{
  "n_layer": 15,
  "d_model": 256,
  "n_head": 4,
  "n_kv_head": 4,
  "head_dim": 64,
  "d_mlp": 704,
  "vocab_size": 6980,
  "activation": "swiglu",
  "norm": "rmsnorm",
  "norm_place": "pre",
  "norm_eps": 1e-05,
  "positions": "rope",
  "rope_base": 10000.0,
  "rope_fraction": 1.0,
  "qk_norm": false,
  "attn_scale": 0.125,
  "bias": "none",
  "tie_embeddings": false,
  "parallel_block": false,
  "init": "uniform",
  "init_std_qkv": 0.028,
  "init_std_o": 0.00511,
  "init_std_up": 0.028,
  "init_std_down": 0.00308,
  "optimizer": "muon_variant",
  "lr": 0.00164,
  "lr_mult_o": 4.0,
  "lr_mult_down": 0.7,
  "beta1": 0.93,
  "lr_head": 0.00603,
  "grad_clip": 1.0,
  "warmup_steps": 200,
  "schedule": "wsd",
  "decay_fraction": 0.563,
  "decay_shape": "linear",
  "final_lr_fraction": 0.05,
  "batch_tokens": 32768,
  "seq_len": 1024,
  "doc_mask": true,
  "train_tokens": 257500000,
  "steps": 7859,
  "dataset": "wikipedia_en"
}
MLP neurons of a small language model. Each row is named by its layer, matrix (gate and up: input weights) and neuron, and shows model dimensions 64-127. Each number is 200 + 40 x the weight over its row's rms, rounded and kept within 0 to 999. A neuron's up and down rows have the sign that makes its largest values positive.
A block is one neuron, or neurons of one layer that tend to fire together. After each block is what it responds to, as a language model described it from the Wikipedia text at the highest values.

L9.gate448,259,209,174,223,192,272,164,150,209,202,220,222,204,136,163,157,156,219,269,187,135,127,195,173,215,100,257,175,220,291,240,160,210,246,208,262,205,210,212,194,204,133,98,218,197,191,121,208,220,238,285,242,203,207,252,213,204,226,166,207,168,175,212,168
L9.up448,162,193,241,184,177,269,134,211,202,189,226,207,211,172,232,277,197,285,218,196,217,235,223,175,263,150,221,201,202,212,196,181,218,187,161,296,231,186,149,183,127,216,136,163,198,98,177,212,218,195,208,214,200,188,196,218,181,197,175,211,187,209,190,168
Responds to: Section heading closers. Closing == or === marks ending Wikipedia section headings such as ==Life==, ==Ingredients==, == Charts ==; weaker on mid-word fragments (ra, te) and table-cell numbers.

L7.gate40,174,227,246,189,275,227,159,156,241,182,204,186,213,184,154,238,269,169,255,266,184,206,162,216,215,154,237,178,100,216,175,159,218,208,228,211,230,167,170,232,214,240,197,200,162,190,218,244,181,206,212,217,210,186,245,246,211,197,154,223,263,176,236,173
L7.up40,252,243,221,161,171,172,244,202,184,228,198,208,181,233,169,208,211,266,209,200,128,185,251,205,172,153,270,228,229,236,237,214,229,161,187,245,137,180,205,205,270,209,218,238,178,225,161,222,227,177,192,260,97,172,177,260,182,255,193,209,194,91,194,189
L7.gate106,208,123,193,213,230,248,228,172,177,196,166,149,159,201,189,233,190,148,161,185,199,292,235,184,176,150,263,184,202,173,89,154,125,252,261,207,234,216,139,196,224,157,138,209,220,154,164,210,208,95,198,236,291,199,145,186,222,111,172,233,273,246,162,142
L7.up106,177,168,207,226,208,235,169,75,178,185,162,225,106,217,259,189,201,203,244,127,249,227,160,241,143,150,240,219,191,283,225,256,183,147,206,225,203,184,188,227,227,212,128,287,148,236,210,198,195,160,180,173,232,244,200,218,166,179,198,182,217,214,283,187
L7.gate185,202,220,181,223,175,218,302,134,212,195,162,164,219,195,198,249,167,205,251,187,190,199,239,239,191,203,155,157,189,265,147,232,247,160,132,221,233,155,234,155,195,166,172,253,244,253,241,174,258,215,210,216,189,179,260,230,225,171,121,191,157,260,195,134
L7.up185,199,181,193,202,136,266,241,247,208,255,144,148,198,167,210,205,238,144,224,174,220,148,156,212,217,256,265,259,168,268,196,121,159,148,162,194,222,202,168,199,235,174,238,174,151,222,242,152,143,207,138,279,211,255,194,190,221,124,185,186,199,270,245,147
L7.gate275,178,155,219,275,229,194,209,147,206,221,208,155,240,272,198,206,240,165,227,179,256,303,233,130,222,247,275,201,230,261,221,178,223,204,197,216,191,185,224,178,212,195,125,104,211,195,212,184,214,251,222,216,240,236,197,212,216,175,157,128,194,194,169,111
L7.up275,207,203,230,222,178,273,191,89,149,101,177,186,185,217,143,250,183,140,226,198,233,129,164,107,262,181,222,218,164,137,192,226,147,189,217,210,190,180,208,199,248,205,248,194,177,172,213,148,182,229,157,213,157,240,251,260,220,191,123,198,142,208,267,255
L7.gate358,258,207,252,171,252,250,193,263,196,201,127,210,201,256,261,252,209,203,145,218,220,233,198,148,231,185,248,208,107,223,209,163,187,204,165,205,243,241,196,168,240,242,154,195,219,170,207,180,210,223,180,206,212,196,192,186,182,174,189,176,127,199,206,190
L7.up358,241,222,152,203,227,184,216,117,171,203,159,214,163,203,242,226,221,221,241,173,191,235,273,175,143,248,195,202,234,238,193,135,132,157,221,230,247,127,156,180,171,194,211,183,172,177,162,253,147,138,158,227,237,108,212,161,141,279,247,201,290,187,148,152
L7.gate402,212,224,194,202,187,246,283,147,153,234,169,152,172,175,158,192,128,146,262,103,204,155,222,164,187,185,186,179,147,181,217,196,189,211,184,156,206,202,175,117,185,203,287,195,181,186,163,195,238,138,250,210,160,260,239,179,185,198,195,280,254,125,198,180
L7.up402,180,209,201,221,164,236,221,201,184,248,176,177,270,197,196,157,167,200,244,183,210,224,197,196,183,191,200,170,172,205,192,163,246,134,181,240,192,222,168,138,198,218,219,182,125,283,141,193,194,121,210,190,198,227,214,193,218,217,194,285,259,165,227,174
L7.gate583,221,210,181,186,287,265,239,232,236,145,210,195,259,196,263,224,226,225,197,197,252,111,151,221,66,163,227,211,225,142,243,198,175,205,227,185,195,249,187,210,205,227,232,213,206,256,184,185,250,295,234,176,219,251,244,230,191,177,231,223,197,215,283,205
L7.up583,204,217,157,188,250,192,154,153,220,169,184,157,182,201,226,210,215,220,292,235,208,196,171,161,166,266,188,198,179,244,241,246,206,83,257,184,183,224,250,176,190,258,204,185,141,190,187,271,209,192,290,190,160,243,204,115,182,194,222,224,238,250,217,146
L7.gate611,203,214,215,162,182,248,229,219,177,216,242,134,160,255,189,114,210,193,226,195,244,190,200,130,211,218,172,198,195,258,194,182,218,159,242,208,205,192,216,191,165,159,246,262,205,172,250,134,275,178,225,188,222,147,178,278,178,182,250,263,255,241,250,175
L7.up611,213,238,280,223,172,239,243,189,153,200,221,201,119,198,157,185,221,177,258,199,242,171,157,136,198,206,206,159,193,298,257,119,275,197,231,162,134,222,199,198,117,227,271,187,160,193,293,172,244,233,160,185,249,198,143,206,235,220,156,238,227,258,210,175
Responds to: Wiki heading closers. Closing == markers ending Wikipedia section headings such as ==Cast==, ==Description==, == Track listing ==, and the word as in "such as" or "appeared as".

L12.gate44,176,167,161,204,199,218,241,178,196,187,165,130,258,173,221,191,203,282,211,228,200,222,210,219,278,166,243,223,231,196,178,249,165,195,146,257,255,253,191,241,258,233,199,221,188,182,191,194,224,175,202,134,153,149,212,182,216,190,170,262,189,158,179,183
L12.up44,205,194,203,269,116,175,197,210,194,262,139,189,172,247,251,211,179,243,173,167,216,173,291,188,195,190,221,135,264,142,204,281,253,232,136,185,218,201,208,123,170,243,137,229,236,241,209,205,209,159,166,189,179,263,279,195,181,235,185,234,232,219,225,248
L12.gate157,196,200,238,187,231,142,133,204,240,224,137,199,198,141,269,177,146,170,202,202,207,191,145,186,150,102,140,229,118,238,157,204,179,197,206,189,215,218,258,214,190,115,186,279,238,235,241,162,178,228,220,165,265,224,257,201,215,184,170,197,183,189,63,197
L12.up157,203,187,233,223,183,151,129,194,219,168,250,273,255,184,217,172,206,233,181,176,205,242,215,181,224,213,185,161,249,151,185,148,218,231,219,166,211,218,147,200,312,129,200,226,194,256,149,200,120,165,209,247,213,150,303,227,213,179,192,158,132,172,197,261
L12.gate408,169,225,279,250,185,200,196,232,164,194,167,231,177,215,232,134,261,213,228,177,272,236,225,205,256,150,203,222,170,213,239,191,247,197,184,207,173,243,146,163,177,171,200,211,177,304,228,177,253,133,199,257,217,199,197,197,210,191,148,218,181,197,202,199
L12.up408,126,216,164,206,175,275,178,194,117,127,262,176,164,202,170,179,255,220,202,286,180,163,257,230,204,76,192,267,219,121,181,244,258,261,226,231,236,197,251,174,170,194,214,229,248,181,182,220,216,201,202,169,279,219,244,164,182,212,235,219,177,306,193,184
L12.gate438,180,214,174,164,105,167,146,125,253,164,148,274,236,258,229,178,124,167,204,173,172,193,181,228,186,157,179,181,207,206,201,197,185,188,208,190,194,145,307,234,202,199,106,221,203,197,212,201,239,208,173,211,223,181,167,171,264,189,182,188,233,205,156,157
L12.up438,173,165,202,233,176,170,144,206,160,210,210,253,196,200,200,200,173,148,177,158,199,151,220,206,152,231,182,146,138,155,187,165,187,278,178,194,213,223,177,292,254,258,144,145,211,237,203,245,236,164,215,187,216,195,221,212,199,184,230,293,211,241,285,198
L12.gate450,261,221,194,177,151,270,248,244,152,196,231,191,176,141,238,234,184,209,172,124,136,208,188,198,215,238,228,227,174,204,159,212,243,183,169,257,181,206,241,199,232,212,177,171,100,239,249,177,279,196,228,212,231,179,169,188,172,199,212,178,242,207,181,216
L12.up450,151,161,168,218,227,215,215,214,213,180,216,273,155,231,197,195,243,289,147,258,162,179,218,163,247,238,222,195,199,138,193,165,146,249,225,132,127,222,203,198,163,194,128,239,212,191,188,184,190,207,190,245,213,155,149,165,173,199,224,299,214,228,144,241
L12.gate526,190,153,197,238,191,173,150,218,145,163,274,95,251,172,306,130,199,196,229,307,144,197,142,242,213,193,224,189,269,215,209,151,138,243,214,223,245,219,173,208,238,225,133,214,187,201,193,172,288,177,203,125,123,222,278,215,187,173,223,171,220,291,263,261
L12.up526,233,179,242,212,201,203,177,212,190,122,214,260,249,305,202,145,205,182,226,157,222,201,238,290,217,227,217,184,204,170,171,216,224,207,185,212,213,268,225,159,232,250,236,203,157,134,215,207,169,189,157,215,220,260,175,190,172,228,198,156,243,155,194,177
L12.gate594,262,223,271,192,166,218,205,223,205,195,150,162,230,256,255,257,180,215,109,187,210,202,160,205,227,120,176,220,274,200,217,189,223,165,119,226,255,219,185,161,246,230,133,221,172,247,284,203,179,259,192,224,159,194,235,225,113,194,240,183,177,225,252,229
L12.up594,175,171,195,153,194,159,120,200,188,136,231,229,149,230,243,162,202,163,148,245,169,197,205,219,252,193,186,211,260,181,179,286,168,141,209,208,176,147,238,156,207,176,199,205,202,186,184,249,204,178,130,146,193,321,152,194,213,186,195,194,216,203,186,234
L12.gate675,143,192,207,220,222,137,155,207,194,130,179,181,193,256,192,202,233,199,178,221,236,202,161,246,195,204,266,121,182,184,205,246,219,260,240,244,206,228,176,171,257,240,235,242,136,153,241,152,186,278,203,202,214,198,163,205,243,210,164,126,140,184,173,201
L12.up675,202,233,156,205,254,164,239,168,166,246,210,212,247,148,285,198,233,197,161,210,173,239,141,226,202,226,178,204,238,241,199,195,182,209,217,224,212,239,240,181,310,259,267,199,170,214,228,205,232,162,214,237,135,256,265,258,165,138,144,206,252,191,160,229
Responds to: Clause-opening wh-words. Words like what, which and that that open a relative or noun clause (knows exactly what, in what is); weaker on mid-word pieces such as nar-row, pain-ful, c-old-est.

L7.gate38,157,218,195,212,221,275,168,180,222,206,196,241,171,187,185,224,198,307,207,226,202,197,237,128,209,155,162,182,231,264,234,144,270,215,221,229,251,197,103,157,279,222,208,231,213,233,241,195,216,191,194,190,170,252,281,199,223,240,106,167,241,157,177,194
L7.up38,180,166,133,172,231,244,267,196,135,298,160,227,222,203,289,184,208,221,163,204,192,155,137,282,211,203,181,157,238,259,197,220,209,205,204,196,228,124,181,185,131,242,147,237,192,206,177,222,186,223,200,173,169,257,210,196,151,195,146,86,193,190,213,185
L7.gate44,162,197,179,196,191,162,292,191,197,169,186,215,208,216,205,246,132,183,192,197,247,180,154,278,181,227,215,244,202,160,160,232,191,174,262,232,218,173,156,243,182,225,228,196,196,204,221,190,222,145,161,188,153,208,200,159,207,278,188,106,264,194,214,210
L7.up44,180,186,205,235,179,180,227,178,221,232,186,210,220,139,230,233,214,191,175,142,247,101,134,303,175,171,142,196,184,217,214,192,186,256,227,226,154,256,175,249,214,143,180,211,172,207,188,208,110,207,120,149,176,191,192,177,242,213,202,186,228,237,211,176
L7.gate128,230,223,179,241,223,164,191,174,258,194,207,181,259,220,193,312,198,217,179,223,116,140,194,208,221,201,200,215,175,208,219,177,188,241,233,214,198,203,208,168,144,189,177,184,271,166,187,175,196,168,245,203,295,156,211,175,232,135,214,139,219,203,228,208
L7.up128,246,222,178,334,173,163,239,196,202,208,255,208,229,285,228,179,215,185,175,185,149,216,295,192,216,189,157,218,197,175,203,206,125,159,233,254,230,227,200,196,230,245,135,239,227,271,214,203,222,213,217,151,219,168,227,178,192,204,233,183,202,229,214,281
L7.gate136,209,200,243,141,197,196,204,191,238,170,185,216,185,210,257,221,152,190,179,204,228,206,178,213,190,209,187,243,126,244,168,212,180,168,175,251,106,186,260,208,221,257,191,255,187,219,225,162,197,186,187,244,201,191,193,166,148,233,142,149,251,155,192,157
L7.up136,243,269,219,284,217,257,214,233,174,186,190,238,178,236,197,298,179,155,249,222,189,180,263,173,208,209,156,228,143,286,227,146,210,199,240,268,212,157,166,170,201,206,275,186,202,195,184,234,202,173,209,226,227,195,167,194,221,220,261,205,200,245,191,171
L7.gate405,288,164,192,173,178,226,157,223,226,206,177,163,205,181,220,196,189,88,223,132,133,165,123,265,181,207,181,147,98,256,182,202,224,247,215,182,199,171,227,200,205,169,204,298,187,202,206,190,174,219,163,177,265,146,198,256,215,212,170,198,271,200,172,176
L7.up405,223,226,178,193,260,233,189,209,188,189,157,162,196,267,131,188,194,119,215,254,184,212,206,231,221,201,264,179,151,248,265,175,223,317,225,216,241,185,253,243,184,215,183,195,200,257,108,151,213,227,235,205,258,231,230,238,242,220,164,199,244,188,226,142
L7.gate484,182,163,176,207,226,241,235,226,200,225,180,221,214,267,211,231,191,218,200,143,197,230,81,185,238,222,218,166,202,239,224,157,190,235,196,285,202,266,295,197,210,212,232,196,253,127,222,191,217,168,187,183,226,274,248,137,224,218,177,189,241,230,196,110
L7.up484,166,182,268,200,238,178,220,228,165,186,144,188,188,228,206,168,178,190,165,168,221,199,115,243,209,287,215,170,170,212,179,170,195,179,191,263,207,265,247,269,199,197,261,221,196,156,230,253,284,201,234,111,217,215,177,280,173,206,176,145,180,180,222,209
L7.gate518,237,211,217,200,199,253,230,175,261,104,234,252,194,237,233,210,164,187,251,180,221,255,118,240,230,198,242,244,176,252,241,182,152,163,199,219,209,215,220,247,194,201,193,249,174,180,211,210,204,213,225,199,172,238,227,221,158,201,154,213,145,188,158,156
L7.up518,166,171,251,181,234,183,159,193,171,247,221,182,152,189,192,191,159,279,244,159,215,179,128,201,147,215,261,221,212,202,163,191,119,257,237,219,157,234,167,195,220,220,234,160,193,255,166,191,272,203,174,140,219,185,220,136,240,167,160,193,190,204,149,190
L7.gate523,192,242,169,208,235,156,177,198,169,188,216,202,222,191,190,198,168,256,203,179,174,187,110,161,251,225,192,214,196,218,189,123,189,104,282,199,165,214,234,173,176,202,223,192,147,231,244,234,256,163,220,200,213,209,221,248,162,141,141,258,311,221,228,146
L7.up523,102,269,166,241,211,193,251,187,142,224,203,216,176,195,223,179,99,250,195,193,233,160,158,201,187,206,251,172,126,221,225,164,222,158,360,277,165,255,200,214,154,170,219,208,172,241,152,260,222,214,128,145,187,250,268,228,209,131,148,223,192,242,183,228
Responds to: Sports table headers. Column-header cells and pipes in Wikipedia tables, mostly sports standings and career stats (Team, L, Pct, League, Division), plus season and the en dash in sports prose.

L9.gate444,169,84,179,191,219,204,149,208,237,201,204,135,159,232,182,203,145,235,151,199,171,158,139,304,215,128,196,124,119,206,210,203,155,317,145,230,227,175,186,203,153,226,198,196,175,144,167,211,180,146,248,205,211,238,195,187,221,204,229,183,238,209,253,173
L9.up444,218,208,165,185,159,192,215,167,261,187,222,148,185,194,241,117,161,224,248,165,193,224,156,293,232,160,175,201,157,227,172,197,158,151,249,144,182,209,261,146,230,247,299,169,154,127,235,158,162,181,229,228,201,244,178,205,200,211,199,232,219,230,222,210
Responds to: Sentence-opening time phrases. End of introductory adverbial phrases, mostly dates, at sentence start: the year digits, comma or noun closing them, as in Since 2014, By the early 1980s, As a result.

L9.gate440,188,268,240,228,174,221,195,217,188,182,257,178,196,164,162,216,219,123,219,246,172,160,254,180,131,232,194,203,195,248,124,209,230,274,252,172,167,127,194,228,113,129,197,244,144,125,181,203,162,143,236,185,196,179,255,152,271,238,205,186,245,192,186,242
L9.up440,222,216,207,263,220,230,238,209,159,214,156,280,260,216,167,159,180,211,165,177,91,173,255,231,156,176,239,182,192,248,171,146,181,284,115,216,180,248,211,187,219,234,244,196,214,196,204,146,227,225,175,181,234,264,171,197,301,180,141,210,223,237,260,151
Responds to: Table header separators. Pipe separators and following column-name starts late in Wikipedia table header rows (| Pts, | Length, | Candidate), plus list joiners like ;, and, or.

L7.gate52,168,162,270,156,202,155,211,211,224,164,196,163,245,289,215,221,204,195,175,229,269,260,229,218,224,212,233,214,242,171,126,150,99,261,117,175,202,211,213,234,233,219,163,221,149,226,210,202,152,121,217,187,248,154,222,140,280,202,225,238,136,189,282,178
L7.up52,235,150,220,260,172,215,235,286,248,171,116,258,223,264,216,158,241,178,216,221,242,277,176,257,217,175,245,254,235,163,171,238,126,178,178,199,174,210,121,223,194,169,154,221,165,209,248,174,235,191,196,233,191,187,229,145,224,134,164,194,145,219,297,219
L7.gate80,233,217,203,203,168,172,206,184,208,175,202,201,177,163,141,262,185,190,151,198,152,165,195,260,214,132,105,213,203,226,202,263,164,236,207,135,181,177,183,104,170,241,226,264,163,128,199,198,131,146,154,139,147,260,230,238,127,255,201,219,157,201,211,217
L7.up80,250,238,248,248,176,250,187,223,171,189,170,113,229,236,192,93,223,251,249,196,167,255,209,194,197,167,230,150,225,176,186,266,245,211,167,216,174,155,167,197,191,233,224,255,251,205,199,244,229,257,215,165,251,223,183,209,229,249,167,252,233,219,202,225
L7.gate99,219,187,200,194,229,208,221,195,221,170,224,140,157,175,165,201,177,187,192,244,245,218,185,263,193,183,204,169,196,194,147,257,229,179,178,254,187,221,208,246,219,205,200,165,243,198,247,209,161,196,228,201,133,141,218,217,228,220,147,286,221,197,192,252
L7.up99,235,211,213,164,62,178,249,169,212,233,233,229,190,204,191,120,223,223,198,213,232,205,212,200,136,184,232,176,69,231,113,200,228,163,205,196,123,202,170,141,181,180,147,109,120,213,157,208,155,270,194,229,178,180,214,203,228,248,198,193,132,202,177,219
L7.gate234,228,309,244,189,220,189,224,208,232,234,184,182,135,238,289,196,179,270,265,222,197,233,147,173,163,169,213,130,249,124,208,301,164,285,201,173,250,208,181,140,258,212,159,190,203,263,239,153,118,207,135,214,241,208,231,182,198,206,220,215,244,229,242,268
L7.up234,111,175,202,217,131,241,142,199,172,178,85,190,196,204,233,211,220,188,183,199,206,190,204,220,211,267,256,223,205,186,209,180,217,188,193,206,132,168,211,256,245,207,214,180,230,273,226,217,225,190,262,261,159,188,189,180,194,168,171,172,224,175,168,216
L7.gate526,177,135,188,194,224,149,215,106,227,196,267,280,155,163,152,266,243,197,232,191,134,238,143,230,191,181,296,222,223,252,156,178,155,198,193,250,242,238,244,183,215,252,225,160,173,181,212,214,161,178,186,173,208,238,242,210,140,225,155,209,177,258,243,221
L7.up526,134,242,229,159,282,200,155,127,254,156,200,218,178,212,197,230,194,223,261,184,274,196,220,234,269,210,241,204,214,202,208,190,146,195,237,223,187,180,190,222,171,211,157,117,134,224,227,198,194,185,243,215,189,246,209,74,208,267,228,180,204,196,200,200
L7.gate568,214,237,248,179,208,201,194,188,238,169,235,211,205,293,176,200,128,194,155,148,241,178,195,200,185,200,213,209,192,247,137,161,235,188,131,209,249,189,220,168,194,162,192,211,251,201,206,163,149,194,218,234,192,272,138,181,203,249,198,230,197,173,207,283
L7.up568,217,176,138,192,229,177,167,215,205,132,197,204,187,113,174,205,175,250,161,225,226,266,179,177,192,140,196,252,166,208,179,223,151,241,166,220,167,192,211,165,257,207,173,167,168,186,196,178,136,250,215,204,187,210,167,221,242,220,209,250,232,227,265,140
L7.gate686,175,207,219,183,149,202,185,224,205,177,132,175,141,220,158,198,161,226,219,238,202,216,179,184,211,196,236,213,231,204,237,139,135,242,173,149,164,189,200,186,190,208,139,199,216,267,219,214,255,207,196,170,200,227,186,178,243,211,245,232,146,215,167,125
L7.up686,204,148,192,150,228,159,166,206,188,85,246,158,223,247,177,224,219,152,229,165,162,195,90,210,196,223,152,206,198,209,249,151,189,341,254,234,174,239,228,173,249,186,184,249,255,203,212,186,223,195,191,211,206,215,209,189,233,153,225,231,228,210,180,198
L7.gate698,222,193,234,233,211,198,194,228,121,146,172,193,196,265,190,230,222,216,210,200,194,129,201,197,204,210,294,180,236,263,211,238,204,184,173,149,129,194,228,156,187,178,231,138,171,179,146,143,163,170,246,169,214,169,258,219,294,209,156,259,204,145,198,207
L7.up698,246,187,184,230,250,149,191,185,191,141,150,213,244,264,145,157,267,239,171,179,169,97,164,174,262,226,284,208,238,228,191,170,196,230,167,153,196,123,223,226,127,186,218,251,165,195,109,144,206,215,219,126,161,144,244,182,261,270,166,188,255,214,174,186
Responds to: Anaphoric reference words. Determiners and adjectives that point back to earlier text, such as same (in the same year/month), This/These at sentence start, and respective.